config.toml
num_hidden_layers = 25
hidden_size = 384
num_attention_heads = 3
num_key_value_heads = 3
head_dim = 64
intermediate_size = 1344
vocab_size = 16384
hidden_act = "squared_relu"
norm = "rmsnorm"
norm_place = "pre"
norm_eps = 1e-06
positions = "rope"
rope_theta = 48000.0
rope_fraction = 1.0
qk_norm = true
attn_scale = 0.164
bias = "qkv"
tie_word_embeddings = false
parallel_block = false
extras = ["capped logits"]
init = "uniform"
init_std_qkv = 0.0196
init_std_o = 0.0
init_std_up = 0.0196
init_std_down = 0.0
optimizer = "muon_variant"
learning_rate = 0.0216
lr_mult_qkv = 0.5
beta1 = 0.9
lr_head = 0.00715
warmup_steps = 22
schedule = "cos"
final_lr_fraction = 0.0
batch_tokens = 131072
max_seq_len = 512
doc_mask = true
train_tokens = 731800000
max_steps = 5584
dataset = "wikipedia_en"
MLP neurons of a small language model. Each row is named by its layer, matrix (up: input weights; down: output weights) and neuron, and shows model dimensions 0-255. Each number is 128 + 32 x the weight over its row's rms, rounded and kept within 0 to 255. Numbers have three digits each.
After each neuron's rows, "fires after" lists the tokens most often just before its 100 highest values on Wikipedia text that the model never trained on; "fires on" lists the tokens most often at its 100 highest values on Wikipedia text that the model never trained on.

L16.up778:106134170151177165095130145120089115095177114073114234131161152092134060105174131100085086156157177151141150090214134156160127172093120162152147167138147154138095118112163091095094135065093142099095155179084114117073139098136133137096153124192075109105141183142145127141133170109119165131191141132111112133183109158147099141136138134109167124168169035154146138155130136090070180074156110097081121071189171101084099153096150100086117131139132107102192096125165112121117125172112163091124141106119103083148178120107040046100120090135132123148166150165112109184152153140124145158134156096148117153076142139120112142049093079164124105114135096127172045075120096101180098152101102107042087097113128114134144134081104148136099152177108110141107133138125086106114042121115122
L16.down778:139122186162119127080091170128120078147091140077112149168136129105136159076111118163077068160102140194148142138135072127128174123148168128135150126112136075133164124163121099183156117105080155114130096130123177148076172103116180100066101109153090117123148172100164139071115091114057098137133086110107139123125129122120130084105168071112110086160143163152126131200139166087140093197110132107129101132150058173050175131122182162158050087085136117110069125087133171127135098144167113094114129175150169136174118085167115160119138172082131120123131118092156092095163119112117109158152106185144127181140152137147157109105118122097071119077109096123064179155080138122113113092190151100123109131085121108108161100150140136169134140102151118202108125042131129136119164135086163
fires after: "0", "1", "8", "2", "9"
fires on: "7", "4", "6", "3", "0", "1"

L11.up160:116120128142142135091121137108139192099115095144141090150107140170053038134112071090130102086145099139155062142147123191140145132106114089105139099115147174151166166110103195069127118128173108145068150226093128109111124161143139163098161115169139110117162156084117135128116110118169145181132167148132133172147168164117170144118146110128100099125118116107086152115141089151108095149083170140100120122138160075077146210059129162113085103149111172122095070135123150108029191158194161118130122064101127125141118121119127148136181116121112207203172168103181155157113136124125134141047148141106104132116114125117174111107169118144126097074182124142189128185140103169127100143158118157135112155137186175155170126081169147119141180166081158147088132107120152096175140140148099
L11.down160:171171105113142088103116132109111156089051149121082176178141161146144119187147158145106097088164104070180181140181124077154103167107152123094057133171141099184149145148156155116150129137121148104116112155123136133110142162103132145118106141099224128086105122123140108150130112081131139163112155097116110139112155089114135137124067109128184147128156159122112156141128123110116103100120123106122129198148098131018174137139179129139047104127114073106116105114127137135132140140151098159118122140116112114144086102086072152086088058110112127124180044075115100103177103145120109133127159138174186108140113181183052149130081173078158134136058117177139125111111079074029146120176143152094146090151141153145121157134150120192114063151080149136121079104103120122095119126110121
fires after: "4", "1", "2", "0", "5", "3"
fires on: "9", "7", "8", "6", "1", "3"

L11.up1180:170113112109122098146097131166160144143148162154127097134170081174138061126162096152111148092179065119118134081183116089177125141162126145079111124142074145101117155102169142087095141115171115097079042123096081129091156095122143187128138146056104109099115123117136162142101133155190182139148103069115157111110131153107201124138099102120149138122117117132104148093138117078111157089053136084165142122142130089136112059145137145169157120128072123138150134138192086100130117116118115144097155075093147132104134053140119067166158104199154133109145118115162098105194135191141120126102204139083145137149140162131114113095163051174105149081110095122103103151133109102140106147153125101132086190112110128097093071106072134138073103109088110091091124079060113079147138158137114
L11.down1180:096126113135165125074088113131120169079138160141178099110137100200088103108161108128107095188190110117183141058121058083144146086167146120120158111106120154140162073156124135132138136147138077151089083130101112047180149162111163077114116200117104166166164086126142118097160163139110179106099113146120089108200082083087133118133133163177172147073109077157104119134118129105168129166154073155117133152162128086185142097129130134133123073072108167156078152141141148144121119080123185106107139139160114152087132068101175179136148153089093139136109131114162030075094052129103115141114172118120169115102148130151127118074183067113106055117129101147141191178140073127123093134139130124128107183129087038189141158153115144164151116172171141140108176135119107131141163134089104
fires after: "4", "7", "9", "8", "2", "3"
fires on: ",", "0", "3", "4", "7", "2"

L7.up1042:170124120175092091069112094123170098074134129133120175145147071148122123086137111176075090157082095076136139134185081116090113107087130183137114130116116107129138117079089128083092106159158099122077094143116123149148094113140162184149097117120164100142121060120136080118104151139204124126122163100113081143141100147143089095136086121016192110207148147121109155147086144146139136170151120121177142144081128137109083126135136137136142151132127104094172124124110157070142185098128091132156138136130112114071109164117146128127129135158138048117183115131184150077125119181143042221102037106142143162123139127157134091100091090152100126102167141072105157121118093115126136105185201142146196158154121180167135128168103110109045150117129142099163094110145117149126121155075188
L7.down1042:134149168201125122085074172137161140101158182164167145144100127150135126053130132058147181108123180145139118101112142127125097086098181122160110097145149143105136121119105106136138141144156123129108149101137154091079074150132158142113062109170207119202116135171133164156154122166087162131145160086165113165114130155118155101120192154125061137141102174188113100134171137179158122116189156075118145185150098120163160090138169106061152120144136112145133102141191122160097118154142151168172110140121097166134173094094112106128164108174151137114180102103162129091102109124128163164104147102121137130129127062167166071132089151147176174205113091150116127110115096188052165158098103104150133124182111137053099143128149136101066151144123129109113194102188200128162131161068080
fires after: " and", ";", " that", " but", ","
fires on: " in", ",", " as", " on"

L7.up778:149097093155120136157158155076077093216133126141172149143105146100157133079155083094132184140112133109095135128084175113156142225167131110139064100145127098107102092148141126137102127121137147120066109177073091138108139123095130158172128127166131139094120169156110130116065151104155151146122155130129167129136150151133071061098131111141141157109107119175109078100128116119133127117155179133165093172095096134155136115103109075180152098126136105134112176150146156115134108147156111187138124141035083122098160111103085106117129096120106112058132093145185174169152087125151175119115134082122161133143172068116131119086133145149062142169128150142096052100162140098104164145122115112168112182153099108139125107159138074153095096132149125117100077126156156137123148105114129
L7.down778:109171143126131179128136075107116195152145148126127145139120180105132140121120117129145089109177067096112118145185165116128127088140170141104148142137095148082148123132095116142139086117122131133138126157132094149080192116099111158124129138164106135143129148103168124169137114137141130099121109121123115120112140128128138122148118115130191123160145050126103105063125098125157097136209140081126125181137147146126086113185133139061120137090078091116123173101141114188090092081090183099111168117111145102084050153013071096087145105161128083153108109085185116199153152083127128139130097123117150176152069100123152075084147143142095085159141137068095134092115139138180147163156232109130168131134133091155113158051113091172134123161108109125112071060115110106156077145150166
fires after: ")", " is", " was", "-"
fires on: " a", " was", " an", " is", "\n"

L15.up959:109139046107115117135133130108119103114133119137139204106104153085099152103153168117145116139101119087114126126102142174170132161139122111029148098148148134080104122112115166101080152128178125171103138153190158136107079150128143155112089090110131107068088162134128121187149134100140156069147199098118112107114153196142155132101105112151120115131140150095128081106150118097140112113040084079107046112125104117144117113154098162147141133116130125130079070212101113136096133135119114091099112088141160155119060124126079161137127110053146159130125119120124126169145136154153150099073125147098132134107195106101149126121149087141114171122193121111197101189145120093112112167180121131122081151098170139080116085092130172163090103136125122102121140162148091125095195100127136
L15.down959:047149070112146126133084125097153132147139135110109110110179145091126087172135178160105128162138085122100131137166131132181119069109157131124133072155152119128181115159120146076159110144076102046110085127102145138122131143132136093103132131140117157153144103086117037114075056072136175143081117133157121158108141173179147099164113131096173118172139176121082165138159079061095133184170123154115078119127083139058190092144166119090099139124165160095214139121133159133118148129130112093105144120164134166118121152160128161158122119104128139157159116089177155144129140126083121106129174091163177151067092171170117128134121133094150116133114142163153171135180151131138150161135113094170095175155139089168129156094124133134109169110116157123127152092228106156126160168197102
fires after: "5", "3", "0", "2", "-"
fires on: "2", "4", "7", "8", "6", "1"

L7.up999:112159110074145122108142149085111174102205139120149091143114063165126108130129143137134110142033123169099094145112100149130177114132152138107184094093106113089116083091101164104083109142124160108156111242158119119171099141127117113135141089096162162096169129130145130134111101137149130148158099121103208143103102100101130115118162123110187143138129132096134223138084112124162133087140124139138147126105165142163126142125109114137166109131120118177066082148120117118116182084126118078160120135151142139133129124116148114092123129137127132145100147139133108177136121160151135185068108088163147132103113139135219118132109119112121162134119140111156125163161104159098153135104112163122143060142111098077145080103134094129171098131083075087140060089136141107090121077069097
L7.down999:132130116148184152151103109156118096151092134209048124182173152148109144135156129096111093129082217110142125107108125152173108104110177114156095150120188052151105120130115075101139120096068138113168121170156136091138099100096076126172126137113112109129201137082117138158110119130113195161065093121106124189072128109124033149125109101129116098116124119095072139121151130126146135131118137184164101106164129187142090113134135128153154129081090110092141200053129150142146072125130162106124133153130085169124130130041108126100115081123105149098168161109117104153118136134090161182121147133133132133110110132129162077108128115101130146198092138118108086064147130137122155101126155127075162145131143107140121075130066160152117092100171089153130090173200162137170105181199094
fires after: " (", "(", "\n", " According", "According"
fires on: " to", "1", "7", "5", "2", "8"

L11.up195:147180154091131130121137140141141127112147112148101145092141102068094095077134146067013153113148134111121100151112138142190095107126142207118128109104108121109129188155121114142143141136140148137103147075117126130177135048107118191123178215110090094118164167124168164084168137164135143103163130121085139162131125115153134104177148137103125103158132133120154026153144173121155126094153117125140162144112116193120146113120099146125168148093162129089137104122146169107076112101138119185113100119104068154157105104102165179117164137146150109126100136112166105046118122138109080145113156136136156147159146192153134230160158090156125110099122097109136132096128146066094158057116106185121131116133197164157077139132094139203093098161138107116139118123153084103150162159144122
L11.down195:152147109090150105090104116147137154081164170166097117168134142122114133065139141096093146044121165090151157125132148107121094130135143122172000118122179164129164165157118075146198145154144162136098204126179073110166113082152150132131148105138163143088124119127147098118085150104159145217121051160080090110143134124112100144188149109146137016146156116117138147156113197119133123126185082065137137122101116095116109116139175122120200135126135119097157096111156129139123103082128060067115145137169096104135103163144113125122168105164163073142135126062146112120090125112128149128165124124147151159097114121131101137152081182060108039169134092082137173091092163113111107126132082185095125150091118140145121116090119092152115171171133084092172079122119144208134165080153135
fires after: "\n"
fires on: "|", " |"

L15.up731:113137122096157150140105122134185115153128062115130170104127093088100131116092081127160193089172161086147161123114163129206083107091114119140119104100070101116141123149162163134137101117118117103136095148175078119119174129116121110169108197118148116137162195082150185103104135119151116141096075105121219114102167136144125097127103146140139115152141107095134132128166115115144134122181156142094102099169106061128129106151138211117116111128162148083172125171087147112113110111178105097138070127129121105169087109125164138178123131156062143131128097194144118087154118115050097085175148083149142025101103133136142148079099181100135132120132091107150114130112147144098109095119185114191150130146082158117066104159093179205116133164064115109115145130111129129106097161174121
L15.down731:159174088078167156187100093185121176135098144098126154129114115144131116127142185124123094116120104104111107083151108125153120106124087147148155130095135144123132148185079138149111120115109190111139078108125147101119131065134103130120130199109131168125143158152107080115078146122138108133170084133131095119122113099134135107119115091097120092118131145145144088117176127119186111166202124074183110074170122155158089116090115104201158105108119122125150187099107146162178095157102165136127122121143107151096143160157141106188172145175137128126155148157078041090086138163098123179130104146176109129111137134123088076110148132054118077111134150110155141192116086173184082084101148080221121127102085144127093140163138161104105151139107104089106098174129077194073152079131121
fires after: " ", " hold", "eland"
fires on: " |", " High"

L7.up367:110097125163119088110116139148138126108209157118140149074128156132140101145109150139052120136128156117148139151106068139150107175116080083156121145104125107106117158075138133131185184168143097082092126091180095086101180051153098179155110120124037166102095099162153116164120110110132123117060114146085112139109102149135105195120099137106179149144040124163093069167172105084078141143144164108144142195093109138112138135117157122187136086131103155115182137112070166158160112113090142189184143178068168133163209129076128255129135148134111093097156135140143120178219099069112125146123175134115121052116129143099098176157073160116127130137131117093130083180157176136154147090115113142111133145171131121096132108175115120171110119119162119136168159169127077107110131131145121
L7.down367:178177110115152111079090153099143123149103122096116126110088197147123136139126155085141061111116110138142107116103156165119137078165182097114150113035163123059131153149149164158116121189095143132126168105111170096181135091091133144118135149088126093132059101176129138082106105143154137090092139113148170129074119093130103093147110127056087145108151143142154099118085182118116123181080131101151178180145076189107146105138217144057155083078146100111093102151100175064142155145080122144164101144145152154114129103157131113102162088058180168100147069131143146126111162128169089141111039154172109193136156131113088154099101155159162122134171128092093148130152156148155127122177047132117161129113106091093129120113118148075135102144101052107166167091149142143155155120154057
fires after: "6", "5", "7", "8", "3"
fires on: ".", "4", ","

L15.up1116:132116124115103134142174131137117137148103121113164078099122109101117083118111105125086139117163123108126095108087115103113060135116039174092159115119143040066117113091131061182148097092145128113120153112132094138112107165112099215097115128087145190146120100170109192126171127085160119179136139062084150136072181146097146134163141118133128153120107076154142106143098086119095146088188109096117142050087120118091147152121125120140109170161079086185129112123209135113134128149116158179091112092167103100129068116084129139123127123141122161113142130100049168128130139197160142130174117122103153135110123182175123138081130099143088122116107163115183106147141103213143101104173145119105145138157102078150166109101119155124104121119086168133144095124114235026131091075177176
L15.down1116:139181098143144105205153131135113091167132098128143106087139115104119183149062119134072108064104154142115183181122083106082117138187135163100116101154118159184013125129096066138158137146143134071137126137088148140132155114190048104119156139087156091172113049123156176105087196071165108099131152100088230089096111122104126105151137176109155098150074111180143105090112154162126128137134129171138100120125103125102182112148138113163162128130095138201118109150134147095188111142086090113179121086104175100137143123175144106064181170197151097161140165091104138121096123104134077077108112186120189140122142176142085129123086165155135128091161162075106109127186123139182109074156113102109124097123083153110061140187130126120146135062086081154166098121153178108121130168154181
fires after: ":", "2", "3", ".", "4", "1"
fires on: ":", "5", "2", "7", "3", " |"

L11.up59:218201091104150113136077182164131093120183161136127134132080152080111177111141109101152128122060115100102159061132152087154142113087138158142147134105090100078157141160115125115139155069178156132116128126136090132130111132137085192134142187128093125110101138153149125144167139159109117094140129136079133139217137194123034112173097147131153150118146159130176120135130159124166121110128119162102101120132084164117155132095140079148145142121154115075119120125160120127140115135116127150212115130136091099165124132101125147147175149123134109124114160158131129122186150115107136099130153134159194149153108132123134134068070078132121127106116112169209113115149187147156200111178092173107170103115114186089097140149119130081172124148110111120131101145153156124149147138098043
L11.down59:123153136054153089131152149162186119078134151136097164178135088114058103087128167083092149094092129086117150111096134107125131099075147125154124078139113105107226169122128125119123199129141130112125132129167120133132130113113133140127163104158139176160080133174175141140134109197203097142145129131108093126138052133155172166168080111167162103132160157131106079191172099110183052123152144112171140137087154125146141100135120129148145117156137133080139141093120158138124155114133128091085117105159115123142070089077133085116198137159118158190137132106116080138148154077021128155127122128097180141152164175167142134107109134041104068165128125175096158112126092077122081116111061127103106196087101202081091161076159117111126101095090139135094087097126120178162110109143096
fires after: "\n"
fires on: "|", " |"

L7.up604:127170116095147144063139093104158113121142134109091150092161154069088135135154127163103115138118057174126154141168131071117131119163091070089104137163180097157155158192137125135105151108171117121105153169146150160120166150171121194117116119124127193104108095154161051127058121152149105132110179148106099182101091165149114159181142113090116141138032139138185167183106219131118100183110148126125157163134137175161146184162100090138165144136106116113141107170050162144163104123133103106108130126101130129151090110099135132139133147160167126137159138144141113112138149133197124168134192157140161118135135181138086139122077138099120143077081139151099134160143085144164161109123143179094137138154079077085112070172170149133124054112104124115077130149130148108147144179120155
L7.down604:127106134070138111155141134124076081139129152092136062068145201119151110120159126077106130096149127118091174184146148072077100109140150144118168114162099135144172100082122112136115097151148170086120147140155162158156117134136194068093165189113113132164151073128140126146100147067175139095065100128127144175167086097139099158129110121193092141090147139114158123165109129144102127126138068127112181133127129127201137139050125138127076147137140083093175138156116110071095155155103140130159133146094175152135116129153110093097144102149188116098145088175209140181104141091132126134163093181119169082141164201148121074113121188051170145113161120183171147093148087144095135114115138091116095120118009135095134147151154147152138119063084104100111139119109157143097109126120125
fires after: " (", "3", "7", "5", "9"
fires on: " (", ".", "5", "3", "7", " /"

L15.up183:101161123111114105155141090132112151148151147135156162110110161074112138153121174159121085154065121120136111101102123087147151112145176183107178114148085092132168151152091164095178151070123134113165115130179156165054119116129118127084130106149103116110127136143127090062160105158130107164130151091086103127116129165162157120125063087116169117177131083120076121141138081099121164120045095134152133118177129137091145109073101093142126142136164125168136058067118120109142102177143182179186182177090179136117104139159183094130111152105118191080115127083064185126119118133150089120122162115122107156128126139075123152119137120105131120124146151150149139181133203184089086175145143127144100133114137196124085061148123102186174137123128125129120104132073160123114089132111115
L15.down183:097084121091115120138178068146076128152083089109066132152128165135147110145136124110155087107155147099144155119093097157128140088182151138089158077129121176192091092139079107134153132115147147108129031144110078139121151127123082069151122142107093146162141081148139133122069081176119154154145135108165082108059116158121105174096094136116166101114160141077127156101110093146139109101090062160127132122119151139145106126178163154108089183115158166124089067102092136106134141176160145119112068127095156122130126122120092078152105148155120174145138132077118188104155087123136089122112210091172079169068079169168115167116181114076193088156077154104113201129120140163062084136127095145070147120123127165138116135072120171168158164173133157088139168011123115111112231160117137
fires after: " ", "1", "-"
fires on: "1", "2", "3", "6", "4", "5"

L16.up489:117143096118130150108132108124129165157115068136097147115131092125145155100170076124175107100215135140104124117115103160069101169146111118025134143094119121148085166144137154111067198144133142111144168183104155220122137144141135174130101099112089131112110156113138119126164109100020134050098214155153089079110077171131112119106186139139147126137106073086103125092115111162116168106154113151131130137122140080195163142157177190124197109162133151153109116106188181127138103145134108086133146150134142162129152125111156175197158117120155127081103117075125120124148121125152132198130116115098143111139090146098117086102110091078097195048102103054139133170099125132109150119130112129162134096138152148110163140112092143105113091139080151105145123102122135121145158104130154
L16.down489:140159123123147103139160127113150184089129091098133141162134104067168092153105176123064115160159090087155132120123148096155168146103108135083120112161179143113169193123150108117128113190124144127165148197100136072146145181149139197091160134135119136149108083105129129142107108148115143149116142136098107112150113179061110091137060111146149138132199142151140098165160143123141064079095137079080133126108130087086192152116153128108121087139077127122110118132096178113149151168111181048151140170094119190165153147070169137127132120101123097163086092213192154174097150160159149155150146163219140136091100140144092121099117106132147130117049144159134162136135072118125140145169054131090109135124155134075101142131149157169176099143067158138167085109129126138085121140149089
fires after: "2", "3", " ", "0", "5", "4"
fires on: "2", "0", "3", "1"

L15.up246:116151109161109134120145140096144093121103090116162131075053134095110144101107134142127104099128126101139088139128129051082160090114155158126149119069096141127027151107185176160096129092130147169120175123147166198102098073141164086135189129148156098128120146156121173089122109102096139166086099180094078182178119184147079151157130151117147155203104069126113107186124142139143074106149113110186103085097152175043065073073141108108111128075112060138121109144118128149149129107165126112136080115164179141112132095177147133142086098188117109118157189106137133139095126145094108115204098103104109095151148117112136165100117151203104183123084051123115133177149122094153082138127152104086100086165136184101139104185083120113075114160148113101174156109116143175117116107181113
L15.down246:134140085163118137144132102159148195139054136118159102141111173079108139121123153139137147097110173091108117138066195131050138137119160150084112068130112153148161153140092077104172109127124140152173074094184115146157119130127139190106175168071165142104122123150127140155121100140121146124091133110140140113103188170174132178178133104125134070138131115061134102124153103089188095080111038193110076157130066123157115153161143162121119101142123119141133157108122120145150165122124074094110197150157149184109094106153160118148122122147188095116192103117077177125206147135113127117118060159161176109132055180130196091106155172089155149163194142161111118131111106168112144103133053162127102145075188118142098173179093111119118143099117102124174135109186114132115194089119087
fires after: " ", " /", " |", " (", ";", "|"
fires on: " ", "1", " (", "2"

L15.up359:085130092141125128149093121201125138095129107253126090087112099150182138163119135114170128183117110113130064166178145113129126096200140137128106218135115069150152128099106158136118130147135139128074100078183165134119176123130151137135134081114144094140117174163122128137111128110147090126135155084092156154105109105105127097057197118104088100116178105163166116113081055137097142118113110125072098088170137144174106172120128123099108129123122155111088142154107064156154141085119122107130079182145122148140138101194171114092129131109066128142110116181159137131169082098080196162123172120106101096117133114176129131117123110165172099154126109096145134121154190106107139130127103107099175113140142162131088142142126118096062171125167118121126094083085125135149128155015148
L15.down359:109154202129209160108072176120111121148066138125137164050167149148140145093163166159170114075141151128122145105159094124099110119133122118047111124134170091188111170094115110203143133110146073071100084091119139141109137132155146132118114151102145154168144114107128119148131150120132118105088107111123105121106120110139147115143103118138113096149116153128142113210146148126163114112068100118144104124120147154131114130096183120148135123200054118111131094057037104171119185122137087124148099107183194144152093168130160088181156144161132128131128120096134123136099111144098141085109136128174129179106143166130121110124109169118131100154156219137156114093090218099049123164171099097167149125138153134146104083102227145130115173136127108091112140123164123177120157084181097
fires after: "9", " ", "8", ";", " (", " the"
fires on: "4", " ", " team"

L16.up859:153109121103096078138112120087149093060130109069076171070080131064093116153136148126098093113074149151113117173097113146172121117126110089142099144110140042055135183122118146099128104134102138150062035077121089192107157115161129133107150134121140097108123131097166130113183128177170149120123086154124136136105106158161095114149120159148138119110101117198096157127194150166093082187112111171131129165140125119157122161126152120144131117152110089118139131167140172104140177131078142162145169167164110100109090139120108090148099116081089093151083149131146092108162131109106112073049151149143112122103134147121125147055113161131123111078073117127104141113111174188173138120143089138124142159118126127055120137151107085087144111223070158106143130128126114131221109103115093
L16.down859:133196105108110175174135151098110110144133151164101130156109131137141126200162125115131115107108123148127136167106185103128099133108184120099167136128123112064130160127107075120046131168142030124136120164148117127082105133115142110108093135153149138132098153140076047145105174132108164142120143148093122153099099192153170129172092173120134150172125140215154134106092140119072073111160177122117097143050202160131144093171112138177137103157107133077143106138164139131160087142104076134147184053116169141087112112110128148105135129109128147137255143124139086129096124142127139088142128073122178099100095171135141145142093185113141111103177159104162142141147128087128129166146085118119127179081099125161114121116139124178118096172154121061151087109118157154175118182155155
fires after: "9", "8", "0", "2", "6", "1"
fires on: ".", "9", "0", "8", "1", "3"

L7.up259:081101134163125193137155102146136173143168116107137066176145165149162148197130115143114118149113155101151125128092116087081159151131170154049168111147133106098128196130109166132146138222109089107087132128122076139081140151128104165140127116115156119187194138093122121097113088128152117068111137177117127180071155138156127119137140085139221115080051082130139142114134092180132082128125131131116161116093124110117154156153163099090206086132134129069120195154131176125135151147119148163138090147089123124140071086133116207167142094124122141118158197122111114127105126110124097114132168126088152198111155121089139118073128158112166101127097159107056087122097132129145138122177108096078093125072076137111181134089149111099149170098051182135188097163138136092180000144115157
L7.down259:135134152090207099101110093109109051205197089135167151131071110128174140154095206113163122127083129102172154110217137124136140154141056158149170133133111094162099113126120109107109128072072151105119091075090144100124141124145125167125099155144100130081141122141111153135135159143124095079113122105090207108155133154129124111117091102157128126145111160141149177151121128134060074134082143155143091083151132135155179125171134086163127119110204166118182142175119065160109141074105126123090082122161131105137124151183121137109163114134098124139175099107139116147096147150162115075159119116132170080097123148069159094123097102147195117101141179160144093047120136156163170177099149096110178151173146167181149067124086123103128103099154157135192100132173110105158072153104114
fires after: "1", "8", "9", " ", "2"
fires on: "9", "8", " ", "1", "7"

L16.up1026:105057149167155220085126130121138131155141057157105125095172199229124106115125101145160126117131136148132049058096111131137079123117143158062094150135128154177154115089119116152126102038186116113095117137109143124164148152132166125136152069114107157130103079130127138108139177091156127134149131126100075136096118148054148145138129132114118153153066108141090127130127094126163140144125085155108023140126111145194154131124087110104149076090115100183192052190128143222166138046143130158096111174125174162086155098202155119105103116119115131171150086124148100100120137140095116125119142130110104150148085167075144151127162102211147134115111144164159128172126077112145177167139124148157139124143104167101097136159134097130118138168109137115186092132123133116133112133146136
L16.down1026:141165107141083130124113101124093086188135174111150150103142092111131197183091114160088102099137167147111134165109186135162182183158157072153099148137193129125093089218052134202140127076122140131128138121130164143111181102128090134133195121102179080092101086094095117119162122116149149112113136147119144091126146160103152101137129129111121148128101113162147102123080149059115142117060100168075106168138093143185168031073086149112136098137121116192120136092136107129143142150165116189168090207138147166129102084148119136128174092190151141119126143072115138118141096116176148105113164111160097133157106095124128133173084155135121157156138131089127163092208134175159135170144142130128123151128104190163099136121090176100132141119084089116161158107147131115138113150130147
fires after: " ", " of", " in", " over", " the"
fires on: " ", "1", " a", "2"

L15.up652:095090130120095178153138148140118132092102105135108176164143148052117111069126104178166109169132124112169098111118088146120122113122168147088127104080133137139150170159094169155123181143084106145118128140184138162116083147145090132213128111141145146152100109157077126134166151097080131119126122157156103137082140129140089111102149186209138126132160149132111069114141152170065113143097127155133140154124168066067164144134150139138096167132147123119119124164217145129186084137142187110123132087121173130137117122130080183116156132096104104136080123141144137102150101146120114100031101123099144119119148116068148165103113116094159148123113189124095099129138179108079103028141165125112186126120163125158099105130202107101135078123075124124143131138160126090115134195154093
L15.down652:119106178136120112151087150113126094140141105086128172120152187169172075124142119099109132171143088098113108103122182123145143077160165071134161083124129082066135159157124154106096014128103108115105197141088141134147086134055162096110136110123086147158101159129101123149159122055105149190084176103169115124066135165195112131119144149144130125131143090169117103136155130098152172148141114103095131194138110140099138070168153111133133148079086114074174094134165146096151181159104100115038141132139073149119129098106056140072128101129132102143083120100130094100100080185123131125114140193098138137120101108215082128059101135067131135143090114161159110121111071150122093086213140101132190175121188151118139131166118195152149116081085135113113168141125136125139102140198121
fires after: ".", "7", "3", "0"
fires on: "3", "7", "9", "2", "6"

L15.up555:124123137138143105205163050118155134142105073099115162150145142128133071156142093088079188158116106144014140133157198155097145136141110106160125126172110112140205137143121117117169102149118141154081100140147079124135078132092103105126123111122115149076172163118117095073081113109164184087122179180095154120117075208085173154078108103076137082119155069163070208055174132143153091134178134158122123161102167122101116108112120117124153074112099149155182089143080122062141137160135110162130117175075167102130106077113169112102124185132108081137128108109191132149136057155118133121086110153131147116121115090151151123119159140134117123119148132105091090131093108083133078146169059110136137124141106115154136187138125111125077143115061147117101140135120089139115112112112063
L15.down555:136116132099115164173082086171076129141111172133124160108128189108156142100127181090102121065145156092192104174117163127165090086122199142098108146096144105185125135163111146155106085144108119102141126151123166049125072122143148133154124163162079127088138100144099116086050173132163129231104150162096149127102055040106145123168117116130175139204143130104111113130198118188139114136148133122063120142118153163182133123129116179097109164075137154108145112176130108093120125143169065084148148125146097145130143189136158055162098074175183133130103109126104149095131116124085164131140142095110155137094045189081154150157120089101080137121150112114124079142091114067140119157093153070103114131128077160123147132106152137150093061168182054162123177168087152106155133064189153
fires after: ")", " is", " was", ","
fires on: " is", " a", " was", " an", " (", "."

L7.up1283:087129142131129078140108119092118152213122172141185113184111119107142128163153113101123127100146015099174157148164100148156172194098191091182151092101108198172134155116106135157130100170134149147114140183141138121093106099124108157106158133184145132190132122090147104139142135123104165131143092092156152152146109109143149142131108110052143153095153119128136082211112175171103126084100143161202163145172131125082134124070139108044145149094145119139160073120134142147121143154113131142121093139081074131164136063106146105151140203146104196085157142188141132137130117096102071102069159145101143164141077118101123115117050143117126089142138121121155158124130119131137120108176131088092097076118163125120205118142097120100164144141079126175147183164106120137144065112126195
L7.down1283:101150123154166114184100121094119135161116173127162166227114069134057109084142131106135145143164096095138145136123130125177139162052116101135140019083174153156155146105127161141188092221117130143165174160070181115106069120071138167084119111154120132183148093127100066120125102154135162111163093098138159103071149157147161192145122099045115098053126094110148139173136187113166116106128133136129122108153142112047145156158115106154098098131118069113125062173157168148106124113107101137144146118184125206099160138138140076165167119085134179110152131127077150136125177171155158162109092183158136130125142100185127122142046157126083146136124115130144153148072089098125116130159143147087066197092144161118148161138151120140170110083065076077160183128135133182113080133162144
fires after: "9", "1", "8", " ", "0", "-"
fires on: "6"